Part of a small language model's weights: vocabulary 32768, LayerNorm before each block.
MLP neurons of a small language model. Each row is named by its layer, matrix (down: output weights) and neuron, and shows model dimensions 0-212. Each number is 128 + 32 x the weight over its row's rms, rounded and kept within 0 to 255. Numbers have three digits each.
A block is one neuron, or neurons of one layer that tend to fire together. After each block is what it responds to, as a language model described it from the Wikipedia text at the highest values.

L7.down232:141146148164135165122141114177110102096143145131107125131100119124102141087168106116097100117157131067130167061134159136138111095126109131164169084178181106178128133071135086148141134122122142135101132153147166122140113090171084224107047102172157094108198051181075130113135091130139124106137092133145137103154129109081154171124100166156156166218093153147110067075166136124081121145122156149133124144188137125118134110118112114063058109106145091144049133097103124105143111143141115079125114143113088105107146158190081122168065145142131152179145127134127136175163171078101118119135165130085118141200146133146145161124107125084103145107169166
L7.down696:184123104113233126113160134145101124096132077138157135119138105180137088138085213130138132069160124120129138098088104106128151083133069106146100082164117085129133039154147111108102113135137163132150106142129140112188108135096132197188144143100101167060152128168114149157135197159149104106075088118122152081122143158091137146115076116066102096134131163160115144113111111076074088161168084130105095105100220177154139148094232109103130137109101154136050100101142101110131144149130094091137075151093179079154131124061124120146096108148071099188145131131131135124105178133169145112079081138135142120112139143168092140137125174122156123123127129
L7.down741:098152078066088135119092133150085155126142149141192173137065145101158098148150122091072148127149186112176143073115132168085122152130178107134129133118174118153090099130077199139142184143186132105129080139136225178112107124106163162180121108086169170157117094165093078087141133148088132081124115095130119139081131109172098154175119109154077140083093117152067106119130119173177146117128143134150084109164104102115102103150093098142129164133082115153108136141116120135161121080081087115167110137125091172149109156120182179108132116156170115134185157140174103157185112135123138144175123150096100114158087128148124091143098168154127165136095128
L7.down754:112129129097122178131076165166086191133086136153152111131054105089194135147143104115159121140170129131156100112140098060098119125106099169126158107139111132134046166113155189119141185096167140158135075107182160167123104115170147115128172144134048088069113086161090131171162065121111150123215193102143139107104147152076127167110091149104086057063112104215093117124139111113146209127132127116160129079101145143170084132104159099140138126132162145057101151106155112156154152141106078098083110074149113120136166113126133140145070114070125136161111186131133111136131152095107189146160180116139111168040032133135091122096102156178122188148143070
L7.down1036:125136107143155127157129179124141123113118082167114114200125112163116125149099124128109135162127096101121159120189078066173152170160141107137124110220112114094082089134105060117073102103097141167160170107158145148119133153149101105138109125128102102113169145139108172115132153170167108119115097081088135153108209096106160126147101212081133158133133097099141143104134088101123162124148084150172154068101150083085120167124165102106142126075073179104102133100111082173153135118065111106169128094108169139107105158089118140115115142141145161121158176141165173109140132131096058104112068126138107097080200144148147192174181111100112152076140132
L7.down1696:147118121136213108106136167134151123120103087148136142104120114195088124190109135118130123107145106134090179120116122104123152166117091093173162127165133114039143100153153121072071132121136172134200122126097121106151138143095178130164143113132130074068134137111090131142111095181162088032156112146086113083144124153107158117116068148128072117128119166216125169134081121148139111157099081133143157055114129121045116132108101144121162093140186114146056076084163142200096075129143102151149102119109147103102104142073094112106180110135112169115224126103141108130128174115159134129114095106227157099115120102145148173154154155118116099123119151
L7.down2197:108178071090136163184095144136113071134123113154159125158099117132171142148133148140075146106100114191092173150110146173102169120118132137127152121156152081138183121153092091124134083151140130110108085145102113052088027103120174140167120095162168113089149109141132135147085083144163150138049135112119103134154107139142108126095127155130110129030177098109099081112149150097128139111096150115102088122086130145148138102121149135187207180122091060146099112165112104056119102110155102151186115100123178108169140149099152175131151082141136136129121157093197122111176144110171140165120118196064123117106059125032121068091090133161100115106156090
L7.down2481:143152171122112085179133121123165134134146146087104121134151127158161141177129068102107177140177090113113091133101096116123112179162151130090102096090101137134075110162175110129160105131163083130180112120149147108125183143159147082091148122148121168119113125068140139153085149081136166071151096131122143133097089067169123174151112081099095116121097139111133116160100149142180161112114140111068084105118145077168092128123200147124105101121094144137128083188106178059151122112036159172105078133116129116149120107113116172087137099151106088122114142054171142144124104150074137136058116128056114133199149080145141156123128165101132116178148153
Responds to: Years and place names. The 9 and 1 digits opening four-digit years in lists and date ranges (1'9'95, born' '1989), plus state or country names after a comma (New York, Texas).

L4.down1567:086091144155103098129084145154091118108075149104135169202221145126032129172152065103080189086118109121125158110168096084145117177145137135161142136135146113141154129136132112128160142182168090123060133170184117162160141100113156122092164199115109168103152144174118095071172200153134144187147085179146182075133089169136166107144127126127099138084142146112165139109115122108202120125092124137125094080143202134098145186125099126110086217089171110117135136121167091139128088087168140117177129056160148107146092138181109166095171106112129165125174166147143166141139118105113090067091022146127161095114132109082102122081206133132100061142167083
Responds to: Numeric separator punctuation. Separators inside numbers, mostly the colon in track lengths, fight times and clock times (2:04, 53:54, 19:30), plus decimal points, primes and table colons.

L4.down2128:159139138174127138155110111177127082183179095201137115107112125085187111124186115124160151128155065064127111098155102104122126141127129149165119122117113078158129161127126095079106093112112113140075129147126082110160162116168098179125071149079135090099159209127117113120153142211139099101128103098085068055144111146079134159075108136172128068139202159129158097153116057184130097106098145129053173129113145103159142103147191185112152167159176111085136077156170136151125128062149101125078131076083153127097129140125135111181103073144137125151143146065137116142111130080109144152143145113100134141145148146090106145141120036203166127176083126
Responds to: Next word in compound names. First piece of the second or later word in binomials, foreign phrases, dates and coordinates, such as circum(cinctus), lat(irostris), September, 34.

L7.down360:198101143131146143167105138128090109091168098150180136120099085128099188149137133102131109157148115122184099113183148097140085110116127107129135081154161111155132120082096148087119115139136078118110216138117121063126139082151084109115086143122163110140184097144073113079162140087122112097120090151103092088166159175126090152145001185117122115132136186158159105106126156157076142142116174091177157157119084135118161119092128104165102098142097154172138123099134143080100083127136173159153108134114195136145136103143137088119159153129189075175110149113112155183091114168130085145086116139092132134152077088159106145120111155117137118140117118
L7.down588:132082114123085114156143113077120121163136074133060118145091128110111161099098168102144141140188131175125137090106117120106102188203082078130132121094175123147135197141077167065067167113112107199089104129098111126119162089138159095108110165139084165147111137170152140101142104130136068065164159115074076140113055147116120142160064097129118055089124100160130166077119180085093130152170111081026183133163134143143115123138127151100145105119100085175116146112131158096136133107189148153185144094055096150147116150176117101096163072124158137150159181109121136118136165149101110134151134152096128129168097174121066145087137108154127090154169088
L7.down1258:164109073055131126127148116142096162122110125107116218096197107090109132126145102136161072212128139117158147113137104122093154139086071191094100139105148137112185174153114134113105149082113138186180111068112129153136122110143112111186151155090097131109111183163142105096152118164116119136184150108130140172172129160113108184150141083138107110126178127157143127151141154143130178131113135064060110190110131147042086091092190121125176113139121089074197105095144152144192145092066087077101069108045121130142122122053065148172108127116088094137155129130167119122081122122126135089159133113069156094151158133133114135144131172116124081139091136
L7.down1891:107188138115139095132045120127158088081066122120102181147118094092143153093127101091095119144086096133117157140123143096185119158103076140109179171204102171160098212115170190090129121096111115129223139162103159118146154139138086131169120119181126121135086127113133109146122171108132220126154078084088121153123143132097177099132109191133113091155206084101145116104129109109108088148111113078132173165141133089174111156052143140145152107139148167139144100140071136117090104118144105093148123077161111157134117155156158085107132148092126162183090161181156139103139080099198182132100095102118160107170121120128111155163166128127093075124136158
L7.down2076:109140123100121156154119122188125084087133127128115139055092131133132108158098145129150085165078147138146082131146113170104110134116151110156073116088087111095159148174153102157142145154098085132131126085117157171169137119190138121078141144101138127048151124180173121142103101131143129134090084128108125066152166157127123105120099160129155133162131167110164210152118079124129106158162165068127113126100175139103096104162192173172130096126126174172199127085120112111144169077099156141056071150077134118149161117115103148126174144118141114176143170161141104190156143120127090140055127124100159119099162151142142055096115102139069070202097129
L7.down2106:198129092143168112104134129102067190128134090110129230143131092070109142109145114116075141159059168176119077100133156132160101158126104158153089131152150080143128145153110114078124121105106114109168155158106148144090093099114200154161175124149149078159149122118113110135107145110136087115130121104125100140116146141166073154118082103116082099091140157153076117123106190083076081119133140122075104108169099135134122136098112131168161136168163173170163142115066170146088115135103133134120161095099200093167153102063135146138184141108134064154083109126124129143171107159106144114140164110107136068152087114131181162091090113107164117159106114
L7.down2131:099146123129108112127048157137099143090146090148060044055125177219144095122127115140192169139115104180143130063147084145158134125125066135142114143103124105133150161147120170189159161168163108144079150159092126151151156131167112181120104153156125139149113106146124126094175127138155122143097202099108132086112105092159150149117100092167130126123115095137111165080133193112194149153157143151105197149128177154111096100143137145080139123160106111164128124101054122100087139152164150108184166113113091147123147108121132052159089089051088142095112126142142142132112088102144119101178140168094138091122118141124079105158155089133129103189173075
L7.down2252:105176111095141070135099100079076098129124124124094134145161185127173138140104127123152149107070130178143124113161124119148151125158152131159127069138079108167143098204105125116131161120142101150067130121138183122120063130158097175109088091085125176115076095122116125112212109149081104189118150106125110110147125143140140130142155103162100158095160064116146097132191125078159144095119144144122157119119123185128112114102136151142065171173118094127144112142133092096114126125105163122126144128163153121159156147103109146124108117112135166124150141130168147106093208151107108122121110070093105123136077174089131059139149124145099164097138078
Responds to: Digit-following number separators. Token right after a number's first digit, mostly the colon in track-length times (6:36) and decimal/score marks (62.5, 2–1), plus later digits.

L2.down8:114138113096164116104084180146119042138187054158114076129129074129157123162108108135146136117127113122154120098151113140143106087138108091144156139166109117154122151178128144174153146094146124108046175164106109065091151120124174145093186134135118115110126140173137160124114126095103105138139162116085172123157133161190115153242207129122150168143139134208163164107126119124145167185093113108148115124098165163150110143137137106109130066160080127147126118219112124185114092090160182160077125053117148181126110158146077164136163155138187132104175114141133099071114179089147125113127165108111182046128107139110116077168139112184126189140083082
L2.down304:076145094090118094135191117193125107141116105164075099151116118116104161131140182088120189115080106111126123101134175122130171078068073101188181119121149125095204179131130183093083132141143133122056087141101130091188116188124113074059150115116130146146170090130151139156145171137122155162119120106138145130170194255056139103115122196094147103109143174127126108121130120130128112103145193081161175175079163148154093124185142088090097059101123151187130140159168085112082161179178112142160145100125136167121100070152064162114169130083115155134096157127106146148131110111143159118126132078118116082146131128138139164133100160185101155088145130
L2.down680:079105068096152123132118172184118088143181082098138099124142067084109122128114100112171161062142126129107115076113140142173131063154112078156143122175127128151105166183144143138166096126135132094044152126097100095113127137126149125113175150164138111103146095197155189116128117139133150161150139107118133121188138141140100124178206164119128143132112150135144144127117123092128127150130120148146154151093107162153090094155175087092151086132096134172120129185100081137104084138148171157084116103130165192140101144185056168120177126133166167111164157108141114046120165094151131138120162087142157046138097122145128099157151172172136193157068066
L2.down890:099121081120114124166197123151143080138145126139130140148104106123100161123098179122089156102133122086118142121110204125186150050137130112157113150123116110141141150132139159057109117112125122136036130103082126058131132143089129115061152134136111157107162098148177150118174163129133214163104133089115128143195128213106111089087085237113121110082117161057140098128177176148113117177119196091189170172124196142138159130151137080117131097130119149168122160164145092135095167130127099182149108125134170168092112094135061191085157132118146166155111135133113103124124121109121167149095128112139117063143123104164121197106137140190130139135075150
L2.down1472:092156048125140093174200122166121096138195119165134079124128095112128155134137149126115153104102142099152121110084150132158118060184063072121157159149103089119105206165098167142142124112124123136040127110110143088120141105121130123050187154153121128128132118157160138144129169150161171152100126103120136132183146205060109095108168188111170131115107170119166133093159143114128121134103153122183152198089169172167135143136138108104122097117106169162133133155136119147076156130150142134145132069148153156105113114158073154139182154152172125128194140128088125099135162141122138111106149123124159053180144094113137124148166169156087115166066132
L2.down1670:139132126066126130113111124177090131113129049144107103139095100144155117164109124141156164125140113149140172103148147107135126009158083108126124119167108152130126154221096136086111129127128110091091146128096127059114119139133080089086169125106080104105145148181118140114167159083146165180157176098090114145154154210177175153172165177131114158121133141091166143144147139181095151142116149120129167153136203171110110126127143091094160099121150098156101106170121088193149100133176122157138103054135140141124110119104080170181134112141119145098140132134137126131117161111161157115109115104089110035124110103159122175154114134146154149112103109
L2.down1705:107087066091119116160179167138129104131105073136138107152090122068074147115127157081128153103137149097144157090139204129204141068115101074144119143149108078112170104153113154080113100082175126145053125125080111102149116172051102099086169148148141181117176077150202123159156192124114207128123127125144118115149190168131105120156079219119081068095131189071161091108158141130144131170144201088189162176113161153161119124181108104108140093141150146140106136142121066156106130152121105159146102144149165161142109124128077202078142109129131212162086150119121088132150143121130181161107092111151109088118116134152099209120137162192112134096124154
L2.down1933:083116076107152142156142168195143123141150081116128100079095083102139143119120115132132199090100122101144086089102114162175107122117121104171109144152131112124109173193147157118140116105162125118085161088090105074111107133118164128092175135199147116092184115188144159136132130151118170116118165107143145120192139128144131149170206182098136144137126160095143136127133154098101123199091105117148123158073148143173106107173179103118158058142112130168114116190090105130118106126166116194110110107100165212135147133158090154117153126127183146120163116133140119026126189133132137147098164095122157062166141105143128112158132147160124200140096052
Responds to: Word-start fragments in lists. First pieces of longer, multi-token words, often names in infoboxes, tables and credit lists, such as dil(apidated), Ostr(ava), Const(ables).

L4.down1837:135137153154109122135152145101104116154099080163119120185145115143094128163146176105119148096133138054146140098133128095138091162160102097135159185102112108094116144074121145069142119064126114117172130133126176132101146147139095123143119152127119129099090153230073090140057112173138140127112103129170171181110162134106127105145129143102197164087134124126118174124144166114112122080104082073158143086108103112054170192156151129143147157134112075084122173108132106158130124131132077123184148147191143150103118184122136124141116138105161139061108156164122156118155164126080127118100065116171201103098149090177112144145152111122091127149134120
Responds to: Place after city comma. The state, country, or suffix that follows a comma after a place or company name, such as Johnson City, Texas; Suffolk, England; Schrödinger, LLC.

L7.down327:106139169174113145107106139129100088124109131184114138125098141117154089119148120116088109094110109116088146117133148155125142105047142135137133183137098115091145075091186134171150090121119148069139106143134101138141121093128123151140156076105130098158128165088124105139157099153107228138132098152202086138123101113102100049136245102117121137151153069020133106086168144172095140147155084135117162123142111131145137161106025126116150156144115092120138149136114155102169144131132148125155169146099097146109136151162116164146111134079104144094147104132109111069125159132141142133189141148172148177092111151164172058156143118132148162136103025
L7.down1151:120159092108158143160151149091079107151098125117140113135121118153132111137142139139135143152108104150151181095089188074103138140079047096062148088144110116158120111175087145094074085087112131116155109140153161185134141122117103130145110168122143048092137084119113190176076103121142142110140096151095198188086153123203169140168184090119092156118168159112151166123101051091151110137149203176128134075113112151115061157105143122151115107088156205162143078143131171153142117110174112145090128145179119089128131082149114165109186136146147184124137173088133098130112111172123103126058099175149072098195121157118143040117171115084125147084136159
L7.down1773:107136169157098154173119152114123149170121103142094187127090119126150148123152128102085131122119134124131103132111141146114118148099146146152121165113135147066117082119142107127208109128144097121160149085141123144130134132147156143130131156106129132153119116145128120140121135108141255100119134140169111147146109147115157091075197196134082149128118129000131146128113157133113126141156093161131137116141107143093146101140126128154160149134118113143112138146126116121145145153080118166100095111135145130169127123123112085090095178019129144145138109128117143053100161113114128156144152138121116155089165145111162169108112097061164119120107104
L7.down1859:137141135140120152124087104128143093126104121129111115176138082058116097125157099142100078118087089110107121163150157192117127115111150109157144159156099087041159159143180114135114120114177136109125117138134071172127133115095132107153125126139147161150142152093151090158156101146106223120072114108159097101110103161109105075155255121141105184138180103048140149084090146163110127125140102120124150138131144138184199125163117116109077177142094117119134147076080128067107113158135128128166157152194158124072098157142101135098121123122095126156177132169132140102100168155134123107156133058149142190153128148117170099120142093149093086148126112
L7.down1940:125115163136121183081168093089130124145086150183068158161109140139088116147173143109080114124080052104122138157181114117125115144113155112099185131163139073090144106089211103123156103088162076156113148114157104130148113105071132094152105145141096164171112171134161143114134099157084255136137087148167085101104123143140093098133210124136119121156162100006120130103119152124110154132113105163114176152161111134121181137078091159156129168084149126158093099126155145107118152138134145147163147091179098181115109161126127083134065105051118184122121098071080150030154131116085096114153156162160133157097157130115187109096141131099131159085124112
L7.down2058:179116121136138080161082166094111142196112145173142081142126140149114094105143117114128109110153134101071179092133118147110184155127164147159085066104119177162167160115113151076060147108111090151177074102078090123069129162152124088173153127108186115115091164161100178111165133142132194110088086173156180173147118102102108187194181108125070104093212152000124145162090112097158116142085132122118142176089140128175062126103190166174137134132155132078134144137125139178160179153137114141121090107096162114133141138110135170140137134137081074148126152096103087149105094131152066111077100163124152123119182179119128141132089147127140084096106138
L7.down2395:132187116129176157111095157094100095097096151115149139111163128131089079092109115075063075064093171131132145127135141130133113103100179160178145149147102073103154103102098116135063128113145166098143110123118155102165096124106143096176153149144141113096156145133197123131091122123125205133107134157150073143130099103165138176129172129098069129176130118064138112089136172170119151161151039173124090130146142158128143103102075114117103107116137123173088135106156158131157110142159123108154142213111178155155061092167124160102128159147122106140135121126137103110143161138133148073069103148157097128121125144134173087123135119123172128114174140
L7.down2480:143142144160134149140101132144143117122123130130073163105165096156049135101161103097079088110089156155141107112133097133133127172107128166188183129083139140076174137092158117103187089099141158166154167164082121139141166118116124111160121143159164132109157108112124143139105128131098255107094085135145161128157122138128201107168220151147094134167154078000124151113058147182103144143126106138169113146142086107103159104126147136145172156144171107155113094130135099115111135137118122149127123107160108165091090138156129145115163157088111140167120125086145140087090135119125083104130152111165096163113167075160161139136140138176168103143143118
Responds to: Mid-name subword pieces. Word pieces in the middle of rare proper names, mostly surnames and place names, as in Gold-s-borough, Lev-asse-ur and Ho-ese; also table separators and symbols in lists and tables.

L2.down194:095162062096080116149144124127103174107143109095119103176143131128060169161075099127093164146127143122170142104129118139095101178087081141161131079087136109098133121201154141180140103114162115093108152145111130141177135147176158151095098116150123108103111101137151158148144147192144154167123158103150089144163139129069123155088196160165123130148110106067183090093122163068094117137131095142138159191079135137074112097120144104067118176058128155146149129089125146095109139144180140169150086155096114126137123055089114085110128172143154143143119136106093098054178161150122130149158128140106139158111101114158089113076126139127130088126169094
L2.down639:108154074128098128167136143105109176098143117091113086138153133105081145170074082138124137140158135102154151107116071151123084187120093138185133078083116115128143109203162153162130105136157106081111119132140139150186127123152194133092142081148136091107104077155162170105114142206167140162100153116140104135131144107091125179115161140176109160169114092093168117055134135096099109126099116155140168175081143140088109102093122113082135187065142142162168123065146175068146123125165152171139078155099105110147117044101113083096148142137158168155135153101119122093154154166164108113131115151115123150120103086156065126089145129120135054131156087
L2.down710:107161083134104101161145122122083179099148113094088089164136126114072163168093103142123134130147149131161151113125086143106065174111095137175129069093126103129099131200158141166135101138150125098122120140110146146198131150169164149102104100149131109102105079134150198122136142200183117165113168106147099130146129125088140168099177146159094142150122094082172107067117148076097108141103117152137175214092154144086119081103113108062133180059163156163152112075158152081137144128156156159140087158090097110134112046107142059102131141129147159139137145096106101076169171179162134132134114136120136163131108097153092120090136134112137071133157115
L2.down1203:128136120081101087117102115112080147103114151131061157113139136165134095153172127136180102074097100126127133127167122151123121174167141142139155127141170115151135191080120115109103112135144114134152051135116143104202089122143122109132212132152124093099132110174086133094117138165090199138106122164117118101135106112170123158166051171092148102128183146012097091130133151135133189117116223103178135101171158118091128158184105140189154087152102093151081119143173141102161115149137102144152148114068124113126149127118124246112163102129118188135104131109134125130080127124185126107098110077195120185150197102133162167151129127173179114131137096
L2.down1591:156151104137120118159079132060137174122150108081111091141136110137070133145135108104119131108109118158143129131106087141109065201130112109203163109044127132149088135122145159145113092105121168145125120125117173159158139127135184129103149105116166117123089095102144208133098142157142095159125188115133136110154137115102183187129174133167093176183126104111128161042152107147125108120140129150159168177107135178083134088111121133088138194098151103152181108054125137075159121130144155153127086126122146143136087062139139114070099124141139152106120168105121132098145139180154118102126089140135087169121154110146061136080201122115150066158095079
L2.down1925:153129108129096075156102133080112147105153115109127110099152116088086146155087132126126116105110101162148144106136115175111096154145097110176156131100111126146085105167090155164133111153137163108136111137114140165145156107141186115096145103127122129116101109149146191097141121165141121178131193133116155109112116148098176210131175123177106170175141124095145116060171098156091116142102121108158173198103135150084137122128110114098140177092135133134165111075147169075170108156119153181154075118108121120126083092149133083065121109104145151134112160087151137108123157203163136075165078123105086154137133137134074122099195145139132085146124111
L2.down2172:127151081133090120165080176080111152114134121085104105108158105126073150151076087116125147118140146158128132127117095160116088166118095111189182100092085114133121103163123147171118125139131114105132118146110124156166137125131164140067131108137140117099105101146152218129116123167158119172129141109131124101127168127089162206138165130206094152181117083106121139036158120114122103141108128132161149190082114122085120131109130125112130203074164117137152102051129155054161106148131173182160107119096135120131074077137133104069143149127144177174136161104149149096112153172134118096184087133112062162137143119137071115084159122118109078152128087
L2.down2399:144184080127087094187096177092139146129159129095088091112149124124057165169079119105101118102124162181140138111103110187101090168132089074185173098071098125146101104152130130160135120129156128118120126174116163153180150116139132152083120103125148131101125086139161190141103127154156146141144161110148154102124143140103152209143179135186075137159104084085114105045155101118129095142120110115163167197099124136093111078123150090093130185102148109129169107042106149090160132155111167170145100122111145122103096086122103125080142163126160167142125167111163114083100172165152115099149087152157102153119141146094048119096157131133120080144132097
Responds to: Inside proper names. Later word pieces or second words of proper names, often in lists and tables, such as Edhirpar-atha, Helen Donovan, Granville Gee Bee.